python train.py --d_model=160 --head_dim=32 --norm_place="pre" --tie_embeddings=true --init_std_qkv=0.0333 --init_std_o=0.00658 --init_std_up=0.0333 --init_std_down=0.00294 --decay_shape="linear" --train_tokens=183500000
MLP neurons of a small language model. Each row is named by its layer, matrix (up: input weights; down: output weights) and neuron, and shows model dimensions 0-159. Each number is 500 + 40 x the weight over its row's rms, rounded and kept within 0 to 999. Numbers have three digits each.
Before each neuron's rows, "fires on" lists the tokens most often at its 100 highest values on Wikipedia text that the model never trained on. A number after a token or word is its count.

fires on: "\"" 21, "ly" 17, "ing" 15, "s" 14, " to" 5, "en" 5
L4.up388:502461513505542486503501570532508504446478522481505537492525485459524586529487498481512469499479562522496467566475433390493490418503519418533485494520533465515499533540473508469563497427477454487483549465384487473529488534492456502504526511467506481555489496468471501467449522519589521493487499510464612481596520561588505518457455487558514412549466528469505525491478530520399519584516515532498435551441561475564486448500537434464444514536516519515452513498495454482464477500556523
L4.down388:544456486563489591533418511463462473586479448518507563499474500497454487452518394519506533522495508450459546460471580529497491494449515536458436493490487531496509485528475513524443474584536528532469463537585492545440568521501515534444500497552556558444500564512450511531590485529527458494462453505569473499453526476452467549461513575513493577499480438525494511512567508498497480429487511440511497442551509493412534527514523523539501450468507485459464486515509542483484527534425425

fires on: " first" 19, "=" 16, " ISBN" 14, " year" 7, " been" 7, "," 6
L5.up409:500426526472446522508468412599444510536490485526487503489467532536481504467521493539513487487450524536438558567505560545507477481490499475538550479481505466492556413536481508543544487497503467432444413547504463469501519438459500523507499478593507456486501511490490449490469490560452518512474492501526448414459530493392507413496502492503420470518497513512521448581481464538485479472555577495484569411464525462502463524506492525521483542519519464455407452550509490490495448606522487
L5.down409:498426506547559447499544451543413439493494476473498512509545478518482556504495510488474557441502481539507586462527483525471469484519549504573512500451505448546483538472426491464512495469523531530460506529485577516439464471545493476497486428505469507496391445485531485512515413517456436513463500526545509480508464520606536444458496499495590524478437523548538457457475529434597559503499559440540519589479524519509431491536493495598504482425507473514497538457491491489515479477531528

fires on: " to" 25, "\n" 20, " of" 13, ":" 7, ")" 6, "'" 4
L4.up548:482525474547485559538511529445484470504497461502472527521548496502505480473401541477479522486432552484532577525534485471504477480547479492527489524536498535472455535464517445560506534485534539452572456603428473451504534471512448489458499483537510528515547603526474511578470494494451389571545478495506568508520448541481554474431488478511543494590498523519520491454456525483491500541458498486517531487481420529462515471486468404505547582500520589451542487485490559568468521434457506
L4.down548:490507556515469515503528442544517462496627507530373503445460496527489490482514488516501517511482529514587486549466468471476485422465492471481537560530536494523591526541504533552525525496528570521542484451507501504507504481494441478389558552519483522522547453539530498464544480520531480455508434467460496445498448454399488540464481570444571501450431464474431517533457528522469535522463518485490513476503537491515529603514559533502530484454492469395498515489524491476536513489433477

fires on: ":" 40, "'" 23, " of" 15, "=" 9, "’" 4, " to" 4
L4.up437:465473502457491565498435451522445474528518483502475471501523484513508494474411505442534520544579517541451492473510521460561500471487495473478482506449516496463498467507506462525501499528418457535480488531475472494493489514514529516518504464621488485496608437515523505601476520468470524570406576513505500522497471554433501438436495540531458443543538597546563421491513392515471462485550554476510537489473530474489501511493424481488509535535509571486455458569468430561477499534514481
L4.down437:455497461498575454502554548520429523506559518490537514537477523534497483530523594581482548459455463517494495537496556508474485445503464465496528502444492508481550476440364521461536485470523513522472505499465637545475537477548535463532467497473515474495472504506465456481467470520486473525456506440465459547510487542461505494433502515497593583519447546513475523461518580522540502489463530536545466500507493469521523576572565508519603424496455492435455523471486479499555438516534514

fires on: " of" 49, "'" 5
L3.up223:525493503485457608517408428523421514518560550501437539457434503527489442496415489469484530480538503469517607464573419516532480508481461453493515513479479558466480465496516461481558454450478487529467499535488460533541514453499491477473518505544493415525529540554492504515492520471443502490545438488499475481479529581473506512437488534535513462439550524504509484491527463499403508532458456446493492578477459429506581492512481543533541543567498587462490554548494494427533540497527498
L3.down223:434517488492507466556573462496500497458529517501516524441495477533515477517426527557515510500451520541469511498461529545444510455473437472492532447445494521491503562471545462472523521434516449513567437491451539467505522456502402477476546523576499593468497537476553419471426465519458474532473460485474486458550483528416537554473553512448474478534469480510448440507500545544563519457547509551512570464511533534445527556493474539525537461482515465483494455417479497376458458533462459

fires on: "==" 20, " also" 17, " well" 11, " ==" 7, ":" 5
L5.up284:468504572492496533539520553477548551499472493487526464589502538492503510491485540481523379456439546506459570447526518453419543458568509532497516510448459522525468459510529515549471553483391524452484529545473475461516497466461539442557532451472482506527515514604489479516491499550507481433433510465507525545514447492478557456500563456507506535568499536519477516377515434469487472523452467473522467427527470550473424476461475515487477529517556564456537519465457514544476532510469474
L5.down284:534536489565456538510463474536482418526450508535445500482518521499508517525485439482510502528523479556468504573444482496505505482431482494555453512490536498525539485480525502536519508512533530484512477462492543507535484498489532528481436431482479462449495566482526517423524507556557471440528479521503458450464481437564473543531497498444503509385430496516477542540506506453593517533482556472473518552474539427556472576491560495473555510470487486444537701468513568504482494508484512

fires on: " his" 36, "|" 23, "-" 15, " of" 7, " for" 7
L9.up56:538527487497510548497497499481501527584525502515562524488470475494467503487502507515534511418547509423491537506535518501610496495462522483512408521498452432445531509531495540493469448599500538503488489531488491545601470519482481475571521449488482565502525500544499511445493487489460443460473466496539503518587607515489555463406429497461489478478412614481476558478485520530498534431540461501577517482477526471474415557566456509549484512502491521496523511495513435483475503442449480
L9.down56:478552452413479478381423502527502467516548475484474432522530534494445587495523519519517550477514525555520511501452428594489452464559513563526525465485484536455499527541526478527449439465498527492520480516497540407531509479499497529467483505557484514495517506538495472489509562488484457532514525466406535490564472521559445434514517533556521532578558468451460471468510527525605501524435544534422465501509458439509539455511490466439512498521484516518546602459503487488563510526510508

fires on: " to" 39, " of" 16, " with" 6, " (2019)" 5, " also" 4, " has" 4
L4.up138:492526551532417597556444511469517499483452518569521536483517498505552484471419512484495566528444522517529673512547375459533482494496455476504549493470542506496484429475541498494447504468466529492515458539439441511541521477485453501481548501507502482510478543546499516605471524466471477516516385514498469470522531559473494476475497469548502529486487475506539445451512511483507422517445512472483503525457488493518527502552524418461554536557509578465506539477473457552503505499492450
L4.down138:420505590493533508508495447555464508505509495505457528458509499509516504512467564520458511460520538572532563512572502493473538432442482501569516559532514507551531426460494527548559502469522585562524478483547496515474484531551492484402480572502490532477452508541500482421513425493484510504547482523447530468539464527527518521489496530467565521463449501485518534507470485515428507444468514538514535527519521549472496633476530473534543480522520419434537603464501473503515422483401496

fires on: "," 69, "—" 10, " to" 9
L11.up365:498435415508450475522469441542450518468426466545521517442505512424471430455448586484511446538501541507505461463494520512534575541448482539591475470498455454517478527528535504505537464590466510616539558442545491486498465562485482506452491531440540511608509485495466520472491507477525477471457509486479527536579542477451531393411479511488479540477471489558492478518501513483462488536498482565576494462471482526508519469493508446531493535500463493444579486538503511510502561513524464
L11.down365:523568512510527449439484599547515493454454474525474503489518606590527482506515516580468529499518489591557470499462490475530490475510442506531488524491515469566502463470516439387506517437532484444473518486540493507490504383520416538459478474549584511545485547472491538544520508522530492484507457470546460493541515589474486538490511481559488437551583527430505470461502455502415496521459491438480447514502498505529486448487482506494431505498582495503485475507464533491453461528519560

fires on: " to" 44, ";" 13, " of" 12, ":" 8
L3.up153:574464460520495554457434419513489532538544512418435488469476477511530469488459506500500543466571451503531530550492474519579497453479424463486512494517504483452445451522490489409500507575470461523475527508498376460498502525482454547465510446544491490500545512433485517498502543515459524555565459476534502547478492532488487467520501537518470507407568503534490450501513478499464496516492497454474450546483451523512603548518407448528510514494539599455466444542469442477479562429540495
L3.down153:437470505538566425526538456525476493476516516507489442518493513485507543487414427534547523438499484472504526472564580486487531502528482487495569440532505468588513537481513423475540519493423534500471459556480523510510479525503520496501548521556480544485496494469564478492511434471472451602497465454603512484520467499489530513469490533487516475577449506482515486454558520570502438440545495517534546551575519509434488549540450494475564417544515512473479568492574453424458457475451483

fires on: "," 29, " as" 24, ";" 23, " |" 10, "-" 5, ":" 4
L7.up174:514447490456557534557490429457502595479557525488463452505499528477543481478481554463509424538566442461488523450487504490492528516509516460463478443502507486517527525506460518539489501552487554490520425491486488560449506547400470507492459432504542552500436503492553530525475492503470520459486470520508545474597483435439501413482481526473472527443479459581485469530469484389500548552507525472538579517565531508546509520521480527492519484472491532489536491605542484504575461385481494
L7.down174:506543525485498493501453518556454475415479548525504518486488514476468494442514562467410531523510519538453441524491491571549506477453504467544535511515444469408506520482431519457559510503454513519498485536573474495473498498481500541534548539428454461599522514468480533526537452495561447497451511483551435485493461591488459482517465562515462541531530477465517532554460538526514489492407506503530515599443462607520536441505429490494463525545476562567490535497470538493420509507455456

fires on: "/" 26, "-" 15, " |" 15, " (" 10, " to" 8
L4.up133:557484470489506520538493539492425546522589467506568518427471524507568522494513531454474421523513505504469522514455489445464508531434530465521393508479544427492463583541522550470482447512460511520580524504458501535519499544418397523492491458473544565492515394509558447430409538503469514523504520488516545548493525531587499519518435487456542485520432547510517459504441485467454536513523450534593539483489507476496532487493492526519483515486512460452537563500521459553538493491506492
L4.down133:493479438548458538497459466472455481468505571517505480529480516515533493518518477542500521449565506501469430427498538561537503477494447552545520525551500427479511502484515500543517549535377580523470538523499570495531474456520485486518515574521556443533529573418508502556538513449531469525467462466483488483552459540436483455465547462413439495479548514465560462463589429528495495507489537602527457532467556459542512475487466500513543497429482430475529526498549503422497509478474471

fires on: " in" 34, " " 27, " of" 13
L9.up108:498496443519491541480535520493577511452510492564623575489474436542463460500450482494480467477569603512483549538512547492498464448464488467517436553491488454474509496534510543476504462552535526538475523468502465546506482487500432493515544480520406529482531482468471505472515476523536394483539490517514493489530568520490564528430489458470525483520460480478444543470491536485555505442490521485541481498451498488397462528555556494601453471466560551521461506607523462479466436511549464
L9.down108:491468488440443496499477448525491482490560530451459378489516502432489521490530556520436588593465492536529444475462481495508549479509441586487530537483489500549468469519454507468475597510424481495542428554468485437501494451489536509432499513562476513540481519516502518502456538493495522499486474470463492518520477500556451443496526532552512548474555531514590442502512434563514546567444499488421513453533510525581554463473462519436512537578434551537523522466496506481482485484485540

fires on: " to" 45, ":" 11, " of" 11, "’" 7, " by" 6, " may" 4
L3.up298:534457469536430576451462463501505514526560493507454503430503486460546476432457504507502526501466462454456545495545442498561491479479490510548534490478498500486440503498484393553469404518541426444513461519454526492502456513530522571481488527514530503460471503466526541545497515514537506470498465483513429510474521565487480471462554529506492483527494509513597453481549390488515421564511404407522508511415538460517503539524476490478514492546480508448487462586508492494529469542618520
L3.down298:417504490526580462528546534446458481483463519503496466486487535472531496482452567482518467441529509512519466432490491524491443487511500542558572465450507525607484432421486480474559513460466519474514433482507462476514511562548550481497420536561469555488459504565494478457496440492542499503475503503518505508536442565528532529464522487518507482521488463572504497422461497506512439449519538514502552500493534533498504503429481489551554515569526467475520674471471481447539448498462422

fires on: "," 66, " (" 19, "-" 11
L6.up9:583470509466491543555505450498473464497555578433526517499523497388484521481475524557481459486534506408562550486463471426530548494527603464419505436524503502514535565504528525528418497478461462467487453438509487545480502599478471550493429473530515476523485439472608529479462495496461525482504522528468537501519516484523543466501519449531536555497495509512463465556420506535498430496549493505508555457525461501555501464495464462459532455426436497472507555554529513536520462459512469
L6.down9:461466494529533479504541457572419458510457535558430478570483494539509525409477574514494526531476500490461449478574504513494500472396521523498483495525503490465504535559450478523470584584521566525508510510519536436464456509512491520480477518478491492509537537431472507508520543480530499438443522482498463534490435552507514488448509529557546535543535478518535489487464465520499529547477450463510554567444457498537579435489431545415454601493473469592490549432515469505456504509436526

fires on: " also" 24, " of" 16, " No" 13, "==" 8, " primarily" 4, "-" 4
L6.up1:459406454499505539507482465471473532510536484484483442519465489511470523453462531553475515494470495423524546491441494467451488421500497537509502431499465455484427473469490500525524498489450418491408487455456450497506488539533475548528503461494499483504512461589498450466463506516523473519534422464533518515515449529605501565473457509475519525534524531526504609421513485477468553448465529435508472465467429550460492504487462498514554486394491511515477437481385466486501544426456439
L6.down1:491464473470451473495469474490487507486517529479454492490501526568478506419531536518469449415549504435524480575552520486555458510568480468438571479499473497491482610472528488456526497529444474495530473515489418508428476516428551491481456507427439565492506520518484498464556482498517452553497465474518517519522533464442466541497458594463473433515484552482478474481489523437559447490431477414509483522539467504481528569506526526430584539530508434432487421455493516424542513512498526

fires on: " has" 31, " office" 19, " had" 15, " of" 8, " also" 5, ":" 5
L3.up323:515457508490459514450440524474471493539476480561514483520490465551556497388478547505516482458438501503488536518541470493531494471522457449527513518514484450462413591492511409543492468551539508523556503489519500524468511495559505633495469485545541508484556510513502515569465506518528508527483453471448549533527443568494502462443446524459518457496518514559535470555606429500562466528526528430457488563517450571499526529510447500520531550475510555420517488554514558429484482481540537
L3.down323:459473512484510518506541487459444482482508510474501449537508508501520563498478476499429506486570483474562512491505486481561506501457493476499599513506473505524464573460529511416530499483461530493507515469478419479478512541547498443537515492587490521470587513549407528423446485545463465492420436478451482490543471531481492513416452501537501532520489514554539560511559505486502446429418496446482503455479519508459513569444492548438529519485480506483504574385500474436550491436454410

fires on: " |" 29, " also" 14, " made" 13, "," 8, " then" 7
L7.up569:503490504496523518523502517477511519461517534593502523554543570485505515521559525517400454487513483498511553494546517520478529460509526533517577537489457422569544451483489543570525480502546477461520461533491536554538524462492480457525517456527505497548471496515499515400415457492489512421531578464545575491510492481456518441496556520526538557521453479490478529444419440511498452557471517558473486434473498443407488442551529545404429499514482427444505497448527516497495532432474510
L7.down569:530493494530446517509501490494509511545496516553489530497526446471436546549503452486456483551480530510454515513506433541558507575459504479610473442491508536462540471498491464471506482433516476493469549450487562533547532427535469517524496449493525438482470612502491537514524510542451580448478474578501463541503545492510484506531500489465447506473449427508480544557509522582412505477466505515532472573503482436517440451437543494592411533524488512501555485476424545501485559525584517

fires on: "." 91
L7.up301:523495489486480405528465524506450559440553493535471446439485497439458432543539565490479469511529469500539460522463538469529565507524510491532460535509471443498567586483429513424546502494529520531470481484503476501499504516469461521531530535439412463551528481489507523515387512484562564475490524506490581596536549590505475523461487507517483485481443458465525489459385537464480443570513428470505485475481517503514551565504481516508484535490505534469548481496495538551592451532474482
L7.down301:476476485471478496551570427420489556525519484449529501501455568510520419521450463453517516481542534500511508473445467489489472493475489516508479483400542449546472540519483457500504499506511487499475509471468461547507516512529553511482506464518472507417555464539489532450453487469523477491469479504569503518491578470382598512474502522499527531443485589492516504587554577495450499485520491546545500461632493486466535537453495433547436517493533457414505452522542559455534556516533506

fires on: " years" 20, ":" 12, " II" 9, " year" 8, " is" 6, " to" 5
L3.up322:527499413560409485469521482525483491574497412492375515517545473525542504474491490512552548480434492479452544589484444451545520498469437499477513459558518483518528512500492471501523437478564525477468456456482392476538544511521466510472493468518428476487516516524508533503535472456466473536517498497488464536518475488548502496468517470505531531523512474539488501419507500484488558559508502486489542515493441438526541542444533427590543529511519532452552430519495475567510582371521483
L3.down322:496449529534504461493442447589439458527572568461373518526496441455493551490519490525514483476501576472491485559522519509428462497549525538509539501484493489564484478472445452486545516493492510451469412531484463466512491467473459518475564507560481491510480497516613508442552470535533536408462476443563515486505490406439513529532497523504484493505481568498483488470444526489572576482570454523471519545495555549448532570508494531516503436498515535454470562485503476451508503526523454

fires on: " had" 28, " been" 8, ":" 7, " it" 6, " also" 6, " have" 6
L4.up480:476464536503502532513496566480540520518509549497474529573441552576493515478524492481539453524389518527516640467552501480429558439530527516523546473446510546511537590525547504491435531497505509471520534608423507497500539438440510470559520519479535465537489533584453443521483504562501487486483438458505448510505492546491518455457555455558509514500458506495489514488561513497512511526441487487537450447490502616506473504524451468474484488486528513469500498467426486535500489590456471
L4.down480:439453509475474508433466451495488477503527519490463523477488499516504525479452454502471521490565474548544520489458485506478481477433499491542486556542615525515520539490565494511451472517538548534463461517577495498521519535517539573433467489506405512425520502521493528398543470572495454475561481499582437471513448496566513515492488608457509496414390516485463468522481537450550508468471581462531512538506538495494469609539480468475527473514487415478526484464516527475472464506469515

fires on: ":" 19, " also" 12, " of" 10, " 1-1" 9, " this" 5
L3.up634:549526490470461612513490507472523526445490574493521517438526476493547465510430514490480538560530519504467483513509468518548495494558527483499488516493583455557444521513532455511532470542543437398546432566462424505625449508527476524479486444522530569478435560496488495492507491492515479455479463518518395473510531521477484507494504540502509554517491486496530397478566456519576403490484436524491467517416524454514518549547547443446507481514500476523521545544489478528470467517526484
L3.down634:435480547542563539529530501502442477525509475499490467462512571415545429437502448525462474472483518570516501456522517430505466447477431497595524466460535476506513486465483533515516502446479542502467515463530532574477495560488538490463421509505436525519466457562502473475467446519520451483439517550533546489459476568524527489454519455509557473507468527504495572449424516509424454459491584467494538509563473496528464496433495520514499518507499459457527588580448496559541474428462431

fires on: ")" 24, "ing" 23, "s" 6, " is" 5, " of" 4, " Teams" 4
L6.up291:564551565503580499533501561541489491459480520427456497482483526437522610506506457497508455513477565498529458538518474477558493468518524498486529524498490509528556516443486443446516494486531542479445524486383501514485483516494504521523445478474564468488549501541485515459475544428522484455452437494522598435501498554516568494473467463561494457457494573514459463491477477587426461504492472543489440523475529490565544417442511560534512517557529490498443498485481464493405478468579512
L6.down291:478447453548510564581462488468458485507429459508517513570531491571394500459493457480531585483464541535449565511480468517505482435518511510472462501480451494505504506557469534583427488563443466526489447529556525479548541489560542533495556504566519571468506482512453461533516512569475472473479524497484398506515545489566521472495511478482483501514487421481478536522545531518596503456452465443550498494530469514505479502511547417458470498483475463459502631493487547514499472531503455

fires on: " with" 47, ":" 8, "ing" 7, " also" 6, " to" 5, " made" 5
L3.up529:529524582452447510474466502479532520461542510548523577470507508510566424536445491463500503540436529565425601502568472482530480498543488493532518503470527563523479520463522454542469438518482474462518462544485419537538457449503494497488472464515527536498517525437529476524516461497490495463490517481513464465492549530514479465488495440532482516518488538501521400505529453529507442543510362502461503543452525416536512544626511481456462518514514493476510397568504572497483527542545545
L3.down529:397556540585608494548545508478468472473404498502487464458515516470484501512477604488480499508463482577560526488493478523489459498441474496576472497505512475478541418476533491502480513445543519483529450442478496507530515517528493516374416531530470557458481527518536462467516471541548518499505521503492500482501481549508531501500487526487502479470503540547521529497380545486468468496538591517494533501518553529484495440443533507539521455547462569485525638483463526491513479509449453

fires on: "," 26, " /" 16, "—" 14, " (" 13, "/" 13, ":" 10
L6.up506:508471473495523521585437528468455531493534508440490501462509489497537433470468585522467407499550450414515563443467500490465550590481534482474484453491451482520475542504531570526484482569449488555513504469505496536473484509464460561450482467472549566466450456474484523559481501528467571456451538495519508512566461436497498422471488478447479569506485488577517463573472502515494529488529504505556565451512510492535546516509488475488515496448390490423531539517488507544564556470486410
L6.down506:519522502558467507464492474571460428436434571545514498566466492493499520522533480515547556492507489551469440452473502555520502570486471509592484495517475455533545454488542417480535528480433511482514524537525522449509460449534537552472491580472528451605555568481491506457521488473561454476503489455516452486511445566497463446525526551526471491506506440446552519496491479449454523517440496481499512571488501523511504360516470495486534553521546546568470446478512542447434460521483529

fires on: "s" 32, "ing" 13, "ly" 11, " details" 6, " name" 5
L6.up66:520513518517515517517528579589510522496477538458510571523500482413523608564446501515533455497483545504526479555452448466558481468505615469532558550505489479524509502502513469449535479441469501492505520473399462459480510527495501503485494500444541480582506468506496501422432454466545599531467475501481569426548464566528487466475493514542505385507543530477493524499480512522451460493470471554495439543414511510584541488473496489453489539516552451496514484485473436509457519489529496
L6.down66:473497488523538571520481470465512492523396417497497533524491487501477482471503468477470534470458476440455565483487514485501492510439515562467478501486477489516463569506449515565435518581490489509473485578568524498481512512539468492523528509585526561466431522501435506578614527520470438501495554493553419495461545458489511494512460525489487612555473502540455494548531507542528507419457470472507502470568483508478499508521553439516461455474452467497464595494500617469504516522455482

fires on: ")" 19, " years" 18, "-" 11, " to" 6
L5.up291:509522402484443475481537527491479475559533514524456513499512495481562509499461531494512486457431540408472521487492448516439493486488484472540486490516545429493564656457542459572504514456538516456487481527504529526494533565511479495456450491531464496510531475478463498494498477475511449507510516471541525534534461532539556461463463565463563511524480422560483565455501290494530509536531503503496473519526433510505529519521508496495531490470533560463509475477530530486473502425451532
L5.down291:534459468519489564466522487537460465506594546462403562557483474502447493459530529517493524476430522437548479470545540573451480461418532462469512511471485430454494515489414466500542504444505506426519506451548527444502536479459486466502555451556458533566519535513496540477519461503475527477464467505497480486519487466400513540498474545519550520475497524524425575572478483567472496487465478546449507480510555539509504548517551557499456529433481603489476527419470508496567497515470449

fires on: "." 80, "\"." 4
L3.up626:528516535452515493527470462502511586482574497494557475459532606444515453468495496488496451511504464502442482504494408459502565524537493445480438501536577468489501544542419489530488557496524513514511464477518489638488506531423453483500511531489471493512493463534534499489473445463509542507524485514532538505564498518479422512423431515522505492449487503520563515473480544408437504511510494500545520556488520528505496546475634566529502470409486492496489503555501502466537439414477539
L3.down626:481524525495483488581475500457499537414414491448367519488503536482494509474523535561467557479489474533518424495479504512493533427481543444562463495444549524539448589537470459492492457450499484547535478512487453485568518575480494502546506501534477484554501399437478487476445468513528486484512442497528448490502495542477495464533411472553469530539518511508509569541533533495481558514472452521479506511497590452511549511438574467565469475486532547537552521439459572529483510479530447

fires on: "|" 58, "\n" 41
L9.up23:504498449519587517593496486408474517516520538540497555474447505457558437521476523491535434437539501451527541473455507499517499548516519503557497487480550440474481577494517495466509534392483487525533553448520510518529555489475473533510486493439490553448530403492505559482474519497529500416484488444481543505506525461527547500510505488444500509483525457471448527506493527489420489476462465539487516473542504467437511566517561484550523399348524442469576513530473515541483463498533467
L9.down23:441522455499521511542520553423423486437422516564568589507490536478383499534460479482516540421543532527468512456436584557507499542540527466515557465494448466594559462495589476523551504492530507444498565473469523497543560521586517502536493528481481501491498530471462484518515503516531491495532486466491474542511461542472513470459498485461495447520459477509497506503532549503491523505525439509488439469544541497418502581475455498524521460442553464426488390499494527463479489463538498

fires on: " that" 26, " of" 14, "=" 12, " version" 8, "," 6
L5.up492:515472545489497497526484453577449520566520479479434495544477505536454530452508491534504565562473504627424505606503503474592450509449520492524536505524542493462552491523486506559527484515547465577449462568512464431488472492506447500505480472547518497479565514448488497575485528580526500676475539527505500460475540479461491491489462505526415522518527504564537455490473445502524526484501540499490516441489537505509443518495466487510527567479550498463459461562518523497480501551499509
L5.down492:488408553552586427464566483524451446527513559490455480507466458485586498464530535459511530465491544480500528469455452523528477458533514477507501554471561402492526508503438528530499455552516534529490444493490485570480473503563474517474505447492507498546471446464474598520539452504456468546493526456548466509520508524561552445443512527531576517475439514518483473513385523444570564516506542489508487563457509491524481543499536477535427402491500457449451517531520485487484553464510482

fires on: "==" 26, "\"" 19, " it" 5, " also" 5, " 2025," 5
L4.up239:467496546459538557480517500501478551520543526514475493504474498518502496490499551489491405472493487486533489455550545467428528426538515513496610514448414509500471483483487541549458478487436409385503531543479522477486505515459501492551532518574530517507513378509477440395463512567483489457450404497531540508512489563481511454444508526517535509467506506509525541478563492495480517499483573488509441442508491594496481476435455537466474483484518571502478478460451479458534541533428462
L4.down239:461498457437442509524492502539493491545499596544472459480486476490498554502519486455560450474602488537514477460480472489511506545443419431533500456493576547472575523456543444486457488461531490505516532491520554501488542505522595508426387472459477542450483462511467511449476485494479452534524477465590474532452491491505552500485464596446509447463432500490486487470517520449425402451445550443581515510545529494491554489500505459476494517530506502538573507447523531478517491502486501

fires on: " |" 76, "." 10, " " 4
L13.up425:478542469505530511517428480511478552503503475516506511491458526510480372467493495502494519441540529458528509436474467499461456486512549476555472521554520445491500646475448481449558491466494531490545469498560508465536536532455431524536485508493494534487503397496531458527504526416556541464490484544552504497518598523497514550529542473513489515545534446444476388466507476499515555478490481494468444525531482512464541594515531479506487468488566484449544503475435566580527474492560436
L13.down425:487434507524541579548519501464455514491517486488544455527525490518511503509434418542508518520532488546458529475474475521492418478525491543497504448457526549597457426495504464513475538475487536417428478448537459511491492455574565524523460508518497518522471448516478553483504488539455490460561459530623526481490493507407527533472468470483500475455539499519518454547580509476547511484418535476494426514556559498462524533476540506543506497513542536465524399544499503544386521531493568

fires on: " to" 18, ":" 15, "In" 10, "As" 8, " of" 7
L5.up623:490439447542459500495409490489503533502470492539520503456462478509548468503489492440493582513437457480525580454506514510606501515478463472514492559532530486486465458547515431484489474559531497474453425507468459523522505528530495515503483487576515455491475480506538581583481519423474547578535512479491496518464522554519505503428468494512452496500512489496470467505516356460515344542519483476533482559477489481454614501508475527503510472502478527511475502564531475526478507470579537
L5.down623:498483489458568456475579515470524444444553483464507546539524524540464487546466572497452539501504535527605559503562550543527501478513533542505556466497476467510473470486489514496520496535480534504503539573539526491525501538499516468500562613530466539461475520541480473473508530484468481533553489533497558529510459510391465507502507533529449547563586479498488526469588543544397504407459492532518498420551515519491536520471541523521580504516547519543478463500528416505544449487416480

fires on: "\n" 30, " also" 14, " World" 6
L4.up610:506506526462507491558492500551558480501523500516542510587506505445467485547546492510394453516413504544530556531546537495506448496522479537579529479527509490510582495470471582597543512509493503444489421527383550509512480483468433513503495507505457489499454384451483490489434563571472496512587579472561616480492495479505472487530506503508482527510483433438509489463492500461518506484468500513462476506537523535474510463472577524494504539486507420522541479504540561458518516483479536
L4.down610:552467535558463437515480499526553503549425528520517492490458516443463537474524566423543492493484534529466597505509431494556541571472495458541467521532489519494517589571541497558496516499483527534457527482542562479530486524479477540463458498476512504532491433544480534466498514568513529528552599516562456499466489445514499469515494533442508496528512461503434529557559443421417515527409453474545500516469520446553485500428512483581411505488484467513517420486509486499447549541518501

fires on: "." 68, "\n" 28
L7.up108:505495492523485473503474504521481588452617489564494479472464528508511381494540576492463494488542436497480523473438473445515512517527520485517462562495582450478507594501426521477532533473496492575548408473533526516540476480434454532556488515470463506485528383513514481506502479451561587486520522506505544533544556565526455568473535462468489495497517402459516463475452499443488449504512478483516463469529473522437525540505504551549491459445502514455518515489459517552551472517448501
L7.down108:508444456542499488585497499430458522482457516467467516496497514466435521486455496531536489521519559519549507422435477548548494500518504525552474475485520473549429531508511419482500530520522528486503572457481504524497524517589566467482484447501494510484579380499459550456396466452497481448490478502588519502462510531488567480479532501589516507553483531491463468515589533482448524460525480504523448493560503469462557554490579456533524476492559462436532436495471567487471526467526425

fires on: "." 81
L9.up271:511528471504470471530437442504443507452596479473477465448541581476538498454515569499455396536514523490497493467440415514496500508525544509481504503582511468505534563501446507465489525505445512537493440469524517584510470539491465454497512449449535487553508394515556508476509494432544555537461495448453573475462549500496403421479462550502523463447426509461509509553480484454476469573521498492515523557497539506537533495480473537541505537463463497480584502543530517561554488432495499
L9.down271:462539548521422458532509502504516488511458507461436484446515497450521486395499526541467510536477508548519522505454456507564457477519508538553459513485461457588505485526472437461462580491387466517546512494506510530462454491553491516444525501512535515501589385489499516439570425465526461482444432515536481533484490511435530470544506542556463495488567546438539552515535520523491549494411450471509505453523525564516534521484508443540461522522522550517523394515477544510487539501534499

fires on: "/" 34, "—" 14, " e" 13, "with" 9, "ro" 7, "eo" 6
L6.up373:518432456480556568562440528470469608546516533471522516488541505475530475495458541535448408520498484474496471461472451496464515539438505431473464498557495473524500525506505591513482430519437517528502485468480484519449515543445495488493499466472547597456435467491510497522521483495465606505458531463485579510496460437495489471492512524483479506532422542537498438512452499537499597541570472516540591477476563555534500502541513477444528547477465498438523511560488486523525546411504463
L6.down373:520558511494432516452501412487492421487472577514488513538413487497473495469512492479549525495528487542466450506476510508463475548501470531559483506480500458475493507463487465490534596521470482470532503516542504462466485509588513576532519569461487463635551491492493565496504509464570448488525462471548385498516489625515495444520522541521529501528569459496488485532483463485456508436425518463528454560468468541513456494496509545516469509506508565599472530462508533449466481523437533

fires on: " to" 39, " had" 18, "'" 15, "’" 8
L4.up46:443493615531479554518482487477518493486527525548483533546479538554514501419490514522550501542399523428516652467557478489497493463474500477525588530459522525473475571501540394527477480477500510509461449550434470465497529495484471501497494530549547473502540496542488514545495533502517472487471467440493454496499486580504478479420490519516522495596497509550566464489524505509505490557479403418539449505472500499478488519553428401472534500523513544448523472520502490510509474562476476
L4.down46:365499470480543484439531445488458476481592519529449530440583463518508471514485494553510519498512535487571518501538483507496485421475515497456492559491510484527515475444486480527507502500483558541488436443537511473497488542482489465408459528531435534476490571527465546451487454468462487497491470486474486440556439478484525497460482553473544476405406513497458484525504529545484506426465507557496507506523509546495526621477517487545502459503466407420518555428487534510543455483440493